config.toml
num_key_value_heads = 8
vocab_size = 8192
hidden_act = "geglu"
norm = "rmsnorm"
norm_eps = 1e-06
rope_fraction = 1.0
init = "uniform"
max_steps = 6707
MLP neurons of a small language model. Each row is named by its layer, matrix (gate and up: input weights; down: output weights) and neuron, and shows model dimensions 160-415. Each number is 128 + 24 x the weight over its row's rms, rounded and kept within 0 to 255. Numbers have three digits each. A neuron's up and down rows have the sign that makes its largest values positive.
After each neuron's rows, "fires on" lists the tokens most often at its 100 highest values on Wikipedia text that the model never trained on.

L10.gate2665:130139125134164179123108142113126149123156162164115114146114125091151144099089125147150078122114114149161117124150159108111098148168168119087097101110144155161175146097109104131130179115110175163089109116112150172106150116132127122158169121121129164128126094096142155076104117139079129119096143157080140101093101124124132091135088130136118095136134117140132098130127153132130101121161140133142137093141122108152124105118168062059105150142097101106095157151166130140117111094138155136109126164126149137182112110126148198101153171145136119136122129113115112100145104121112126129118125168085151125072090137126160147114137129122104125117105133168134120131088144116169126166135113125122142106111145121133134125160143080120096098131127111098119133115097119137092152128139125
L10.up2665:106139097154137130143119094093169126130150062148135148140162136144102155110105118088150087112160153094136109181127136112109106115137156143174135078107127103103157111137152137134116106143105091172122106143088137105128134109113114137175175111101119157146135127143129139165145158187117146154129127095161160165116150140109130164120126118095141112161112124125124107115158108181163128121113110107139103173112133119131093106141149154134117155117154083174065111125120141109131132117122148147106119177103147174132164114125141133107090155108117107132154125142125164140132116156176111075122143123122126157172126127155111114136073096094147131101114148082131121174144114109077141139078065142133119105135085141090132127101160116152119133097132113118107148115144095147144151166147097
L10.down2665:164118162126162115104114117093107115143111125120140128147127099122121145088138147091111135088140106134101150158152120183124132162132135173129168146154158089114106108106127119042117093171134100118129123091101144088121089129137100130130103139125112108158148127124103142170127108102107160095091121136088076139101126134156151171110159119093145122095078119143138112138135139123128141102132117140091142137121154152142104089166127085126097118122170147127130126147112119099103155126135148138139127091129088142134142148136086114129127143132134153048139141124144150171086178186154156120100140114126097116142144113143115149139134126167116122090136111134092113162133089153114140085139133116148126129125158127111190093093139133159114161159099135095159120137071096151152089110131126
fires on: "'", " de"

L10.gate1678:155150127131145126128150136116118141166131101150150125087133134129089140124149169101162160123135148136138121108165140113092099109146119143113112120152144139128090141101125140161147124157142125125111157132145130129155132169106104126123144155116172144124135127107155170133121116096148141087139143075167138133178157177143190111132118153091134152108107113162115131137126138136156107125179138109182136119133113065132116139119106125168089140112109101123083145172176127145127159144184124112151167103102131087119145174128090121077094137116093129162123131139117163091083127176168117097168153147145152130119159159102144158095096134104133092129117173133091134145099085148131155152123107148135120093093136163141114188105123118150120095142191117123131090117115148094141119120146170
L10.up1678:146159130116132139133142117125122114167119161127140097125132173140180092164134130129138138115146119127094116135160097136129130184112147121147091139155122166145148142128155098166120110145132138104115158069141132144143138071161168141153113137138112130115126124112101151104132127126165145115137153143126123151135092133108094101146101138109156139144140157130158151103144121107093163103122099133137079143094097179142132130105066090142144122128175089110133121139125144133117112129137130103112126157119083124103097129126068135140105172146140190127136137112079153102122111095140161128149082153158148117147122148143156144131110136107180099092103111125074151140086146159104146130099073140110114142148115109129132075074099138124122158161094121122188111114094150129126106113100118
L10.down1678:139123142159169094145121119086081149123106105129104099101154104111162112121136170091155147107090102137121097137084068103162084151155144130164109100152154132119128137136170108107147137137114122134132108148097140145122118121143059130149158132101131122131117101097170136148088152109126128100178093146137131104125096129098096091093136088132109116122162083090158149164097150129169121096137128135133129095111077152100091154148142093146154145139150131131140099131128107134123140108118098167126148139146127105166124116145145162104116092112133116111131140125135116168141105121106129129115097091111141120127161135133102125118163097128124101132131189085122100117116124116129120121139163128197147142144086143091150151141161114099121099145128151143088097100151141105115107160154138
fires on: " and", "g", "ric"

L10.gate349:144082132169098103138136111141151117114104103091130124152155136087105145147136115125123144112131120102104092079165102082137141108073082153131119160154151157103145157117132126112142123133133136084158120083143102130132125118124163147158099155135139144153145141140115185129149124123135132113159137102123105094069094117140134111120141119072080106125096157125156136158103120128104086136115106143139132177144163180134130125124072231108120130090135126176155169146167156140109126118138114145158162141122152145134076138124139151101071113145119109093142147134138134127117079110119133146158105138128089154145141154097108112138103139177122127113179103150148060126113149128161129102105157130138113105097102149114142116103160139126146103111147144131135080093137162152140079093138105
L10.up349:106114157153164081125138115155121162172105151127143132138083096142126122180153136139117060153135139152086163163107134143116089126119107182152164096111163136111122152170107151124120151134106148109074174087122114136112105114141157141155163120113152161070144137139119126108151144120171169127115062106118106104107119137157127119153088132114090123150139111166152154152152150137115112100127098121140126123129151140154053097126145154125125134148175174117156134147117098141157116138184139122141138122101106140149138110079088127064161104143122099178105127145148108124140109117135187094149060111118112153100145103136130159123142139152122098117095104155132176137111122150141164157104126138154122166095164155160133132079154095106144162143150126099158135117107116120134173146150156
L10.down349:144071116158067116081134177142135083095116197134162131153107163129099090106126129132110153130115113113100088104151134145173152120155094131095075113120103162082174119121109096091136128171152124126162120111106106110102111102103150103104113135114149126128117104096132178102142127109106159110132106120165118081098088140144086147119146139129125088111058167074145079120088125118141093146115127101185112130149124155123168147128123146140132124117105126136124121143143130158156172143104155123116134139144086132058129129063101110110157132155148138091130134128116117125126094105135124150112170133091098152111106145135090156097117111094093132138113120116154114146168135105119116125147111113136078149129064094172126153138117156130133144172102150139133141143135125148122123127141117
fires on: ",", " and"

L10.gate426:139124115114158129140092133116128122131163152111123104128132136124101122186093129146100151158094194155158043144172149114102145133119118157121111116089080118142114117144105130064097174092132137117138163120165145152100145129163116128108167156157115131140113151111150151117190165091121132133167111116139122087143081084136141103086139183105119112124088122136168133129175156121129140151120113130122141097132145143094091128132107128117113091119134134153140085131093147122109160144144179134135144134170125152118102150125140131123131127137129142145156105089138139117159100142092166126149144148109137113146112133125131113091162128135125115139138136102183107096137159171146154135114118075122116142082111097185137118073153134102147111133160077129096125142150137178095122087120107
L10.up426:135120153107097112131126133127139153143170125156121140138133158145099181165142096115133094149125105096123103100171116117084125152112111122137138156101155161143148108146108136131132132094114104094108127119164131140130094124134106155116126126141185140149110148117101141114156142101145111155124131150137129137113145128168159148124102161140160129142117146077174157097088136084111136122135157147101095138114159158138118174113137137147106122144116155154135129119139125100123115117157124153106117155106102136159123159141098145141193098110100102125117142109120116150100149153106149132163156139107185112139125188163105135131176133088115169141127125167100173126160169149110132077116112126125101152138109106111138111090155097128079111135096131129124115099156145134115159165147128
L10.down426:144148143137135170136115105106088160093127146137159130136109160140122079123140111114167109139107110109123151114131136147132132123148106104164116113175134128116155153117114115168180152112104158116095117150148095153118105144149153036153113125122149111148095137097144167084162128140137086076122131129127087118160145171101125139092168142114117159118107134133135119120172173110134116123156118127169126130111133105104102157172108123153125122102154128117117098123117132107155153145117146135142142112117124103143143105111093120178119135123107141137122112126106149188106132107158162137143148108106099093113125167127112137159135135161108128096118150094156150091110112097120152128152166136108125178167122110144183137131137140132132125143070134154127137112091128164136137159114126
fires on: " co", " Fe", " to", "wo", "He"

L10.gate2219:135140153144135131126161157156103146129169167155168108149114118119115133122156111135068118157134159087157154155131130102121076121136118139142089101099096086108149132171110121103166121097132135146127129113120147112148121147136112124116134116108157133128103144115140163141139091113140086134135105156140134140156124140121131128148145140163098129106095109154164102105133144105130074080133121149163149150096152167101122101144126127136107135092105097116145149150084136155102165119145123178114153118125107110107132120142145133082128117136094080115161146109145151149123102150151204142151091132132117114086157112161156156125128111112106101128210148119139104133140105136164138092156093112097124117170118109161102125100118126115125097118131128100136112128105105127112156105141122
L10.up2219:154130132114139150122158186137143165091132128133141145160139114144118122124155160135141148142149119141143130119139126108125071120150093092115102118124128173073129083158126138115143116092181142149089104136077052097154120157106084162148113133143146147168108115118140137106110154134161135170164132179097136149153130097129145169156129151109139136089065168167134158122140100087108117114125118148148149159093132182093107122143114117146161119124087115130095152152104151119124120119120142150162148158098144129115076142124112107112133194152113095137160184065148104140150142127153164140137136146124101113133121128132129160133145111126158124135143125157129097178129105117145114120132118095105107147138154090128138139089133125128061095142131123157087085147135130147121138143136136
L10.down2219:098135123106085142122134164100083141111105155105122107148148125089109106141138130140112137098138149135126097150086148155135136125138109154130100133114129070111155153205133133000162113153108116128136115151144134154091150166126118109146135136106123126158118116098150126127122155134122137104138175134152122113164090137101110126119136151139091121109108141132122120080145150141144107160099122155149141116123119158134135130117126095166108133145099089150163116097145143119156113067118122144085110107116102100111139111123136130126159104125135127150145147121131156135117119146120119127131140143157123138137155140152155151126132116130087132113133126141142118092107096141131114124153125115120113105147097134156154106126138098131136155123132139122149154161099144138054101134090143
fires on: " to", "To"

L10.gate956:116098133141134137085156121171117145160129154132166122088145141123127119075128111116123135121099136110143139121134129113063081120170141103156104098140115142063130123130125123126172136156108106086144152179126137098157134127157160141107126124145127167140154073111110146162124075101084148109138133113125151143134134131173149157099157121101155151154094128118151142167114132116158116142137118114166117147152133109098125140095121122140126107123126144121122126151139139103145176130141110112083122132105141126150137123113140086103122152098173126146152141135160147179101088141151120128133110112111142116153143136129122100126123119184140139163162134170148121147123102152104140124121176103113150121100132125138160184064152112132093086144104128167095131098119151096182115120154106
L10.up956:137107183144148083121159156142118107155169130100172090138111106115099118142160103155142156152102164146142094159139112138132109117146135110109077150139083149133111109114126104125126130193110108149138115140127109139132116117071136115126141192116140137139139174168091139148136110106132131136128151167122148161162148125100135124124144138136119093143126131121151125071174170103082118091155088138161131125159091126123072138126089143167142159106162120119104113149127129144110147139143138180102136162135105145127102123103137082107174156145080141128107154126124147144098101111148110137089110127142142118099093149117158098146156151103109194102149142169133122126114147134134169104119139137128095126130101169160139167110118143156101115149137104147107116129079129130078123118142159
L10.down956:153137124144108084115110123103142102120125152115165136180115090127088110124136139140119084149082134121127081128132105098107096125187152108158130167112141179113146115135122136034144133132101162108120137111126116090163147120162121127125104141117163109126184146095158148085128130099137179132108161098134125129143114119160132125144106108144128124141168096098147078102142099131144123116125123150138172128132120125160115132132083143135128125135132118120124082130143115134104132194094129189104142142121149120127102142145125133112158148110148117194125133137156087098093182127106113149142137147118094122147120129106134151146152107114171121122172113107120171144099128118165163132141139134148144122140096171134143162119114124125065143094116111112128109118136141118149115139150186
fires on: " and", " with", ","

L10.gate2436:189138151144109106122081119130111131141145145111106127117148158133083108171105132153156104102100102168148129102085100133135096136125145150199142069140148139138115171120162098130076074107149134151101112118114103121122102135164057145119158145106149149133103124122110126136129143141148190123107117140097150129135130155120148173093159132152127116151119138112165151112106137157098101165134130104110169132161141156108114139109131099120160117150180106136081145127066121157164121110082173161098186133120146145123144123145092076119153123149094165160127130119144148169112132128120146094113082134137104115151108104112105128114120134142142103078161138119111110102145112097160126108113132137112131145147126089135132109107139126147094132116121103132105160130130169124140161148148126
L10.up2436:151111156124116135096116188124107114134111173152109137110117145129138164146112178127109130088097161140176092137116125074126115118137131157113147117148128136079167094139097095083145112129151117111112150105125156110122120137119148103180126084109132168150113114113121130109115105089138128140117116140128147087152111133162136146159098153096162139146080140149152098095102119167143129133125117072134150135138133136124122147124131109152095143120181153121121153114146144170142140126124193126158136158159113109080149095152100152140173145165115130111068127133108115111143146115121131113135121134129108144146109167133166127106139108137180131120080126118121074145111133113179154138098084088112138105135104124114135134132133136109115171082156149133157097130110132138153142099153140
L10.down2436:123115179122145112093149079114121115142147164102153112096098139148114103122140140145131116157136182131146121119119154104139139097158210073163121125139140123115164138149119127000138126156136117139122095117132126177104137069121095144146120107143117146084128137103171144100125118130116150123130110129140120130116136147146129121137133158103089119147126139137158124106142163153145088109119140119099121097131093120147136128144149101158112133147122107122127112144122118158105105127195111153128164115105146116103157114098155130122136136082134138120120109130148083163150095104111087095134104130129202158113129147154143117135112115127122115142111127112180135117088135166127084130149141138135149090115107138105094104124145127141108166150112149128133130073135121126117155128186133
fires on: ",", " and", "-"

L10.gate1885:154161091115141168142121120150115119156115142129139160087160144132118114105101144130118100142182151140145114132136133095145132141139128126139138162162144118129109171136150146127137079159116145169089141116140134129140144114156109169124130149130149110100104133120146101112116102108132132163156150105119138111130138110138042134138137142144089118095076080126158140135107143147128148099110089100100092094123161164117133169140166101125113136132149144150097092131154123129151145141162145128146115117138133139091141094119094089132151151164157165162136131168118144127112083151078118089121149139136154122107097136114160105102123130160178140123161075107155135114178184132128139146143118149138117165134119117142117135112141095117144162138138115122098131104126063114106170149148139
L10.up1885:125145112160133175112165138124113117106122201082161165111141123095131121139168169088091123157168143162175192120119099102145141125152106143133131096118163144170126116129150140142122128126133155103070165160118136151115119140124108151170119096123141161149081109115119139146130126073152136155136131125128070121130118133111167106141103149103158129149076136148185155123124101075107096109149131158143143117097141129135146149135158132131150113129115101136119142098115147155154148077137094144100143127161149114149120162152125091178119136128099149165117129093092127136080112121129118141137130118107176150068120127165113120135085110116115130131145146131123127162128173127148175114139150167140127116114140103130090109070102143119113129103155119133124131101149143130114132135119145
L10.down1885:139083111143121122132145141142140127169140124155112113106131143137132093128075153097132127129158100080137117095139097171100114145167163123150109120131073104137104094111100082140118113124117167096108149139138121133154132113123197141129083114136118101152103123151106112102083133134111086153112096142146140137145144094147167122111158092115138124162168147153078088170129146097177126138160128085158159074154139130109107112136162126102114125172128182112185128111132098159164078101127101116127137120102175101166121136178157152135134120127105126107104137074109141093127122114117125113141103162108145101129157112137109139093119109132146093130119131144092109128130138134133191123096156158139164144109165146118161130140184136136151132109140144119079099165160161135140119142105150
fires on: " and", ",", "),"

L10.gate104:139130132121139108105118102115148137133105151107140153107143137142137149151135108140184145138148120155083175114133120117111091116167127141141063086103091098105123102146091116128150068083112103121132104148137120066077107113163131138126152145114133118135082095124122140177101142118133124147100139140136069115115138127129123088097113161080103143164124160100145153138085086166125090168122126111121091152113098136179119125119110138137108112108144140173092124109087123130137126129139133124149122109103121113135184114145188167134125149142118082088123109132178109113106117126134115101110058121120132129128165075123094139158115125148159133116149192151104122127135142105140115102131150136154102139096113135138122133148090092133115120092125063164142119129121120125129144134079126
L10.up104:110145170117080084139150101088101138143097152146070090150116137154109158124126131129124146134101113113138162149107149083098149123128145166131144140130171137115147110127131106117200127127114145089129137123111099117129062136111138092109130131121110118138105116120087094097178152123141075136130098131149155119180130173137126099105123148147083110151128184149144115121110111115141102165111124108099139158140135128095138172111103186147128155078146162120089108168111113143112124104134156139134129152104140176142111089115130138121138164135145106150155142111108123126083152108110153124119111112134133137105130141146117105120123158108128111059115071163153124152141138097137147171154138127086082189102149118149132166113133122134141161134139117104120117135153124164122095112153117
L10.down104:121107110131146135156115102119125099127167146140105132120142124145096129130132119132158153139134098140128160133116144125108143132126158168150120116113151115137115134122134105079097113108140126076116108102111118147151132104072123113127134106120120137099095114133147142114141128080151100125116101129141147157161138111118149108095123151146111138143128188141117145140104102104125152106124136136113118108132140156096147136135109115143177120092104122134093128130099116167128141083173124126119182123112139146165127149107157125141103138149151141086116091159140122170080087169062125141067162117138133127102152177115149154167176116152146084112116112133120127138128111163130163134165125157134092125120199123119136106121158096138120154156116129128172133161123090138141135123118097
fires on: "-", " non", " —", "to", " –"

L10.gate998:159146137107112132147118132106134134144139104101070139123141120120133135155119165128115142143126120118128071070098133122143120140180146180133082162126140080145112086136153092095141093136123085133164124143159129146124101137122136117114123145113150133148134143123099115139120160125109143125114140157126138084122134099170128143157126103115108142092121142110104140105120130123096092142119218115130145102088140150118105145128143180173137098083107112171120152120096181135137158090146096138123126098105136180132086158143124145142138076161094112115143147150146140116106146121177111097124164122135092168084135081139115084119099151113134130107148139143138096146119120088109147103153192085092163115096102111128116156121114130125140098127143103171118135097153123156103147159121149
L10.up998:128111108106117168111106091130172081127143102138124131126079072173124113135117136107129160126120122148124136085139141109157118161104138147136120122149129116140089097155129084071090146177093122100129118132144143102160148136106171132134139132131121147167105185134172146135119138113117097135135144155132121125115099141156114154139119114109182126115137128088117115098146145154140129128169119119116118112159149103112134151126140141124128063130129124111125146147109158118143119155149140137092130130114132117141195127145140094053132118121110119172145139137128124128157113096108116122102114138117149155117118087130133084093113098126190135103136101135088086121150143152077172154128132123092106134093166124161132112185149122101097089077144149134124157126134090142151159099109160
L10.down998:146146159152121159096121162079123097145116136140143160137112123139138147149131158136109146127111077147101135142150100130149123124104152143128148151136130068150154132126146106000202160149085131149135135099121106111145102083112107148134184100124116111072136113111138108120113115108115116120144133115144130111117113132100141092110089119117107154102144106132111154112148110110125174132125135071151134139136126097172117112120118136111119079109116124167132104164102093142132119139117154169099096161123136125165116121100106127126120156105131130144128097142141065172107140110136117132133122112142106115105122103164128136138141108147104149128099128120153153135125111141081134113111105115104120150134091134137121092158135137124127145115108120134155139097132113122157123141159112
fires on: ",", " of", " |"

L10.gate394:129090157160083130090076154123118128105115146140145116117168114145108118128168078137110115157081145114097124168145110140087110140158128145116107129128141134117165156106084167079138129145113113158156119101123137082098106171178109084097118115121156163125159113120169145149113137157102124151161151110110135100165103169098139135093117117131073121110106108133145131125111108151161119127149090130138094138150096120085127126193138090108080113098149108090160128165127182142106086204128119174167162143134100121134098147103122135190120132117127133115113093171174110138113084119123090149120143153116111113153115155126118128114092108107167123142159171123161066106152123122150146157108149103143117113126111154129147113093110106174152129135102110176148158120132109101107118120109121
L10.up394:098141117103131082112137135182119153127136171149133087167146129100120124115154159134122131106131120112145112085183149129135165086130105099168124107093137135124144171159128154092117113130101084188120150100099140081113113130151067106140129137143123104093110131143137123112149154149140140099161157125130150096164118101091079156101121188115104113110093135177150199128123155117164119144136149092135154167133137091094123134124100113154170137128177132103108102162145122114089132080137131135127173168100110133125120167107104161156169093149166115124101113128134130132138113137101129103117118097151113090131111102130130139144125131118138083131161108140137060136166134121131186157143139119114127102134110127107094109066147144140122118126163159135165134128134142131092107116139159
L10.down394:071132126122123110118134178126141105143136147097128093162104114140132145127150127195101095151116151134144119073107162139212101108154147117109114114150150049136084137146130137008130123121147122108096103129127083175136143156116124147103173128155128182129095120126095121096123140127140118129140121141128090114129119103123152117091125154103121138112143162098137147119135161146150107139126086104128118150104132155184116113105124082159116126106114116151148123123132114139110132135138126129112156148124146126114149089115097098107096140116078123122104074098147151135158153113154114135153121145099134115131110122121160155129135126131129130134129134131158140128124143183124133149152131139081121144153084120115119154138103145127128147116108116067136137098143159121120085114139159
fires on: " to", " who", " that", "s", " They"

L10.gate1648:120126148129119117133158136132120091142140118157128163124120156116080148137148111128128092120127129167133122153142095080149113156156102124105131141120108128177115139141149140073122102149107133167143113132151136103147094180125153121126112110154125158136097109158112116086151110131114114142110103127076072136138152130134184148128122147121128083142099132101134127128129135130144132145093128088100163159166128130159151146107138112091154105154151108124116148140094138129169073125157153117158117132103141082078126135099091197146141101114146140127083124172129135164119119099132160117137132154126129124080121085163104135169098107156107137150113111097131099168123159136162111116125104116086145152146138131192127082095134140133137093132129135159095109131116128148189154134120081
L10.up1648:160129130107120151116121114149122094106069109132120165112159148167130125094139160132132072158105114181161091117112130095123116120116132121117113142119130085121131132155104123081123133131153124136130123111102120154143123093120141133148107108140086114097074124184097118152115127150134157077131101138127134119094108135143095139119164112083133092196102124154120094085102117146100083188133125057157140117114146111174117133114134135147140108156175130117091172116115100129147198107116148149145128160129131113125147123123093120103114148149148125147128138131109111143130120154138106113085103178146118104102143107161111164110153137104126100162115164116098127182128130124173133114115136117137103138109118151128124049157097155115097135123130134128070143145129134128162130130130161
L10.down1648:121117192139119130105132126160110080117108131102148104159153136122128138124138111091157118142136122152106125139081125161175153080160124076126120140109131119156155215128108129000114157138085132148129086061122089165102112116143144131144156115115138142134134134081140130097164145148155152121153109087109115138142153131132130137125095118083156149137113109126130154143146178165140154127143118144184130115096129107146156112127131159156101153124118128155143146147125145114126111108090140112134151110147165063123127108088132129146178139112161128118129084161127094135106137100131093145136092136110139148111155109117124144159141120135114126088131136119133104153104120118153074152116148143122123136144148083137149094130129141142112181132116123127128121099143125074138132135170118
fires on: ","

L10.gate2194:144120136122148148143154151152108119150132126155102172138122129140113156105109064097194150127188098119116109130154144147123131099129130095128156075127128071109138125121122095089118105099140131104095159177151100143153113164149112102145092155094149116136206130147121155134152137143117132140069140059156126131151114119169127131157127152057128127114126117147102094113121076131133091085142134150144127106181114104141153139112125136123098099173113098133128127104120142117154130122127118152153134113104110140124122097134080101086177104163127122170094209101132134140126115115171141153124094135089124143072137104110090137108132119139111130158081144112099095154158135142136141111114134103112149131103109117139120141158146121133131139132121125130120118111093162144110121123099160
L10.up2194:142108139129099167139156121166095091167104092070109160131119143102125127145119129112142157106130152110115115147154138150118144162134173108107134101111111056101134144150105076105117115083080129170088156117138124186131156130147117136131115135093121146179140134127127151114123109084155097130118114111127102137179152152120111166168144146121132107134137138125132137132102093141117094117148161121112122109141118091157142107108155142109160128105141149121094157124103150135118137112134161144163139119122132134120108094141108119106152098139109107086094170156139141110103145159178150176116138175097156182138160102126143105107115155131119092137112147149129083161145126141120142129122116127149131145108144130126115138158140089145155134130164130142144150143099154127121147150090169
L10.down2194:130134140149159139128140106124142132110116140102138125142095119141138121188139125168135127115125147143114138119112145148157086073144105091147108123129159079121100170149128119062102102118118142151124115089155110156103108148102109098153160155108147161107104154148121157082182069104132098126095091172114126128147132138099156126122145130131147169138130124100124181109123119121129150181099103156197123156129146132139122104140146124077133117146132103110110115085087084112157136125110138134118127088167170147141105157112143148155121083141122067122145120112132145129118118095129106133111129139126158116095104150133150119158120124106172161144136148101137135097118132114147166118146124157125132129139125104138163140124143115112103140112106155130130164101126152130112140120101121
fires on: " in", ","

L10.gate2547:122088074148102091085155139134151082104124109134103150144119149152124129158118114109139148154122144105095146099178170101151093169132144122102110125131111110143087131105106129123091099111148144142134100130138131145131142124107155138169116146156133140088121066157119132155139110139156101157104150146094130126168146066098137161193143162136127139129143129108126108140153132110125142130150124115150117129179122104115147095090132129115121125160158086127141137138098096137080127109156126112112115099095082146136121117167128136122152168114108107143116158115100181067140137153122124142116156142119108136092107147168144072117095104107102121128116124138135101136171146115158123174158191143167125102123130146111148156141101111131158102074120132112138098149138112111112153126147130
L10.up2547:129127153108108093113133131151077132127121152109136151111127124126110135140145104145108118117123159099106133150147127149136150114119176151149105148121156131106185082147093142152126124114132124196112133115176128102092121155133120142117137135123161195089127133115125108107155139100114137096129136111156154134140168133118165165115114170135134113139131075157101128081105158158094114112122148112148090158124143138155122161139188142079157161160155126095129157107121125151124133149122106129147119125157140128117103088119107133139105136113126133150154124128114146097109036124134135112148131108136108149101129120146138104124141159168116146151122176102130157135192135117103085140150121114169143113094071149137156094160098161099106146129111124138144097154195122102088061206135125
L10.down2547:158183124144128131132071148116097168135125094129141107153164133147137126097118134126148104112128160092109108121096110141153146080134142114103166145108134113137126180143086137114097128097139143099136187107181108167144130098129151169088081156103088120102097094128121151140136133104077142143125085137102115127135092117145126113152115148095143154123110115144176130099138148145175121125138116103115149076130169144106113140155125132083125114155178099112139141049138116149073162123135129136106121143109140162142146125169088161170165162173105115089133125097081134101097138145161131119121124109118151127108172120168120138108117157136147075131104127136119078129106152140124125108160129137156142113140147144132168148129123107123138138116186133099137166128167122112161084105104139
fires on: "'", "-"

L10.gate2604:149139120116117112149124110144130129164184124101096136179166121109112120117155089096109140142159127087087082133120145130135131157138160100088173164095119137110114128134142097096127131147100099153128124120161168139110123120143161112097116090133141150120133088151096098094187175125128127137132088114095143106119081131099111134123166102103114154109156132136171180171112122103128099131133150117133065108183123143190137145115125091109155144135156141124137145116148149170100134142133115120089113138170143129143137111133144107158117112156111100162154116153123133136127122168141149141163168169121148138090130103147093123133139100119139129135151112129132106144130166133119182126140102124139137168135126132145137112138130067128126199100134148121096114103109105116126144099123087
L10.up2604:113154103121121118161110117160108179151181125098124162129130162139137169130104107121132106138115108131131099134116095098149146135101142131138121137099140165095165102095073165099128126087127141107125143127128126133094157114139099152120133116112113155134151155129103149128173145166165105146140101096133084145147128133126116163136121119151080129099110098150135112152163161139094094125127094151081098087163142130166135155113149115095184111139118154093128141122107142126134130074109106164141130094147109144127120117119124129128132140176124087133181153131076086112085127090116110131147140131154115126136089148122095136122105127113103106114120123110145116093127165121158132133121130074163100129124104141129145139070104096102103122099107139135136143103142123121096200084117160
L10.down2604:142080126129094147126109128144119103149146129138135089095093109083144163110093118114127176133175102142099129107100097158157112109114148147141074131132135065141151137114112138076158124116168117130124139069148109128121108137090149121097138159116142132130107114112128164113084078126110121153111123131126105153162097111156113134131189143112122116146150087103087129129107118115117091169113111127115185124168137151107100110147125139120137166134178125121168102156122130086172156092144117111159107109147165160153137081112105100149118136175124107135117162150158136110130127140171113164143082127114099137135080094144095095102144118166134130123136118070062146115124140153157134117138153131152131138133094147147151147144120097137097186141157136153121186102145122156127110116119119
fires on: ",", " and", " in", " of", "s", "er"

L10.gate78:161144188134121093121106141123146156138106146135119121067140119100147086157141082137113086106128159168189123105165102126137147157143131097145144126107133126143140124128139175126130123104133121113145139127123118128162146091120098123096114156125134105120172155134167161142155121120153164119127124126093115115137096141110166133173154120107120134129171138143161144128191135175107090104114116099122138149152153135118121107182096119164132160109185106129169118121117128147145106146120148074157111159132108111118094118104141120102147098157146143157105156142111115157184103174111144104100148134142083160147133120130161126125074134137133122138157108127170142129158140097153091144119091155087131111090128103154105134158132127133151137168144126136157138123108125147127116099133077
L10.up78:122106152100163125137107096097086066157160128107108122168155138157092133139187124121142100154142150107112070127114132079128174124127116110147123140098116111108207105108129139077094152138115085103140086127125104089113138101141105170160168112124194144133133111139106144113136115151137139108157124100130128149128133132135114153130169142100142123134089101147144161111136117147128147163110107134137104107109095182140081137123103145100146077140124160141140158178092141142143085180162165152138132165134133116087138170098119140136112166132152129157106141133174149118134103114092107102133133133116131157126136099113088113101109141129142141127135135103155123177129133114122130127133101129101109136127128114130142093121117179125114119095150133147103120126142160098135137130210114
L10.down78:087145117134116117136137132083154158128085133137138120102173139165152112179145137158124111126116149123139122128119117106170144129123126122118117126121197037099114152162154182069160129154125141158113111122129144128102154092123102118139091116109104113067084100162135138091129109114117160128148146134126112126131085169131172085136142082106131151148090169147171090125158163130148110119107158126137117101165184143120120105117105113140130121111152139146164153106142090139096144144105154133126139141130116131130120119114158091158163127132107132136133156131136124099159099124127132133140140107124113142099087156152145158137108114116110138092099126085145107121112163135104126156149117122065122088126092101113092132143113094115132135127157123087135169140121117095103135132119108
fires on: " It", " which", " that", ",", " who", " it"

L10.gate1996:159114150167085100153136115142128138153168105141138118138115107107113157127124163117104123101135144097178149111127063114091117129175089146130130130159135137147109148122123070098086145150191140167136137094141102124125130118147097155158167140115160147133132118132127140150101153090113169149134130105120107143109109119143138132134094182116120127142127135133171119124108082103136093119110118100134080117166147145145151132162149094106113095118129122138112093157103164152125149139110130110134160117134100136125118129126087099095111141105144135161096116158146101115114105134164100060121154117101124108087108181129111147157152124111154105068131125125180149105084127130177147109139122115128059103135134143160129131140134094135099092137094143099096103106159148175093149095123132
L10.up1996:141125119145110159100161089134122107108137163164127157094151145113110122095147141143156132134127131103141129083145127148124083136158116134100127143088132142153126104115112143127150107064171116125147114118069141104137146074107117164169097125087134144162164076128117150137084127108124154145147132144162148125101129127116160105162142114143141115187121143140142130118127119141127079092153134143074143140112160132107117099143135130118085141087120128112101108089119168109157157084122121125143150145125114107118143099165159108092156148142106089134128135132154123126120111172117139138147137127114153121157141178129106138154170119091136126053154166164127153148145145125162149098125120085128108128128108158097105154118122098059109090139122108165137124133134137130100194136138116
L10.down1996:132146116135164147141148134105131143099141111121135152094141152127140140141129096131141150111112147067151113120148168115137157163100119132095120117110176121116123112121138121032130106118137151166093168100137154145112142052122098115141111130118116157112149130151137109139089087100125145147145102117146119126133105147134159085098146140140107145151138148121132101111116142104125098136096120160157160155110147171102130133126131131086144123106116123141120154146122106163111156120108144125123170126123111134163096151140172168151100103153116091127133151118149141143154149167088155129146121136130125201103138120123110150115112153148142168118156088142165114139138132116084166149164134135131086099157096098127113094112141109148078114120140177141133139085139134114100173092186148
fires on: " and", " then"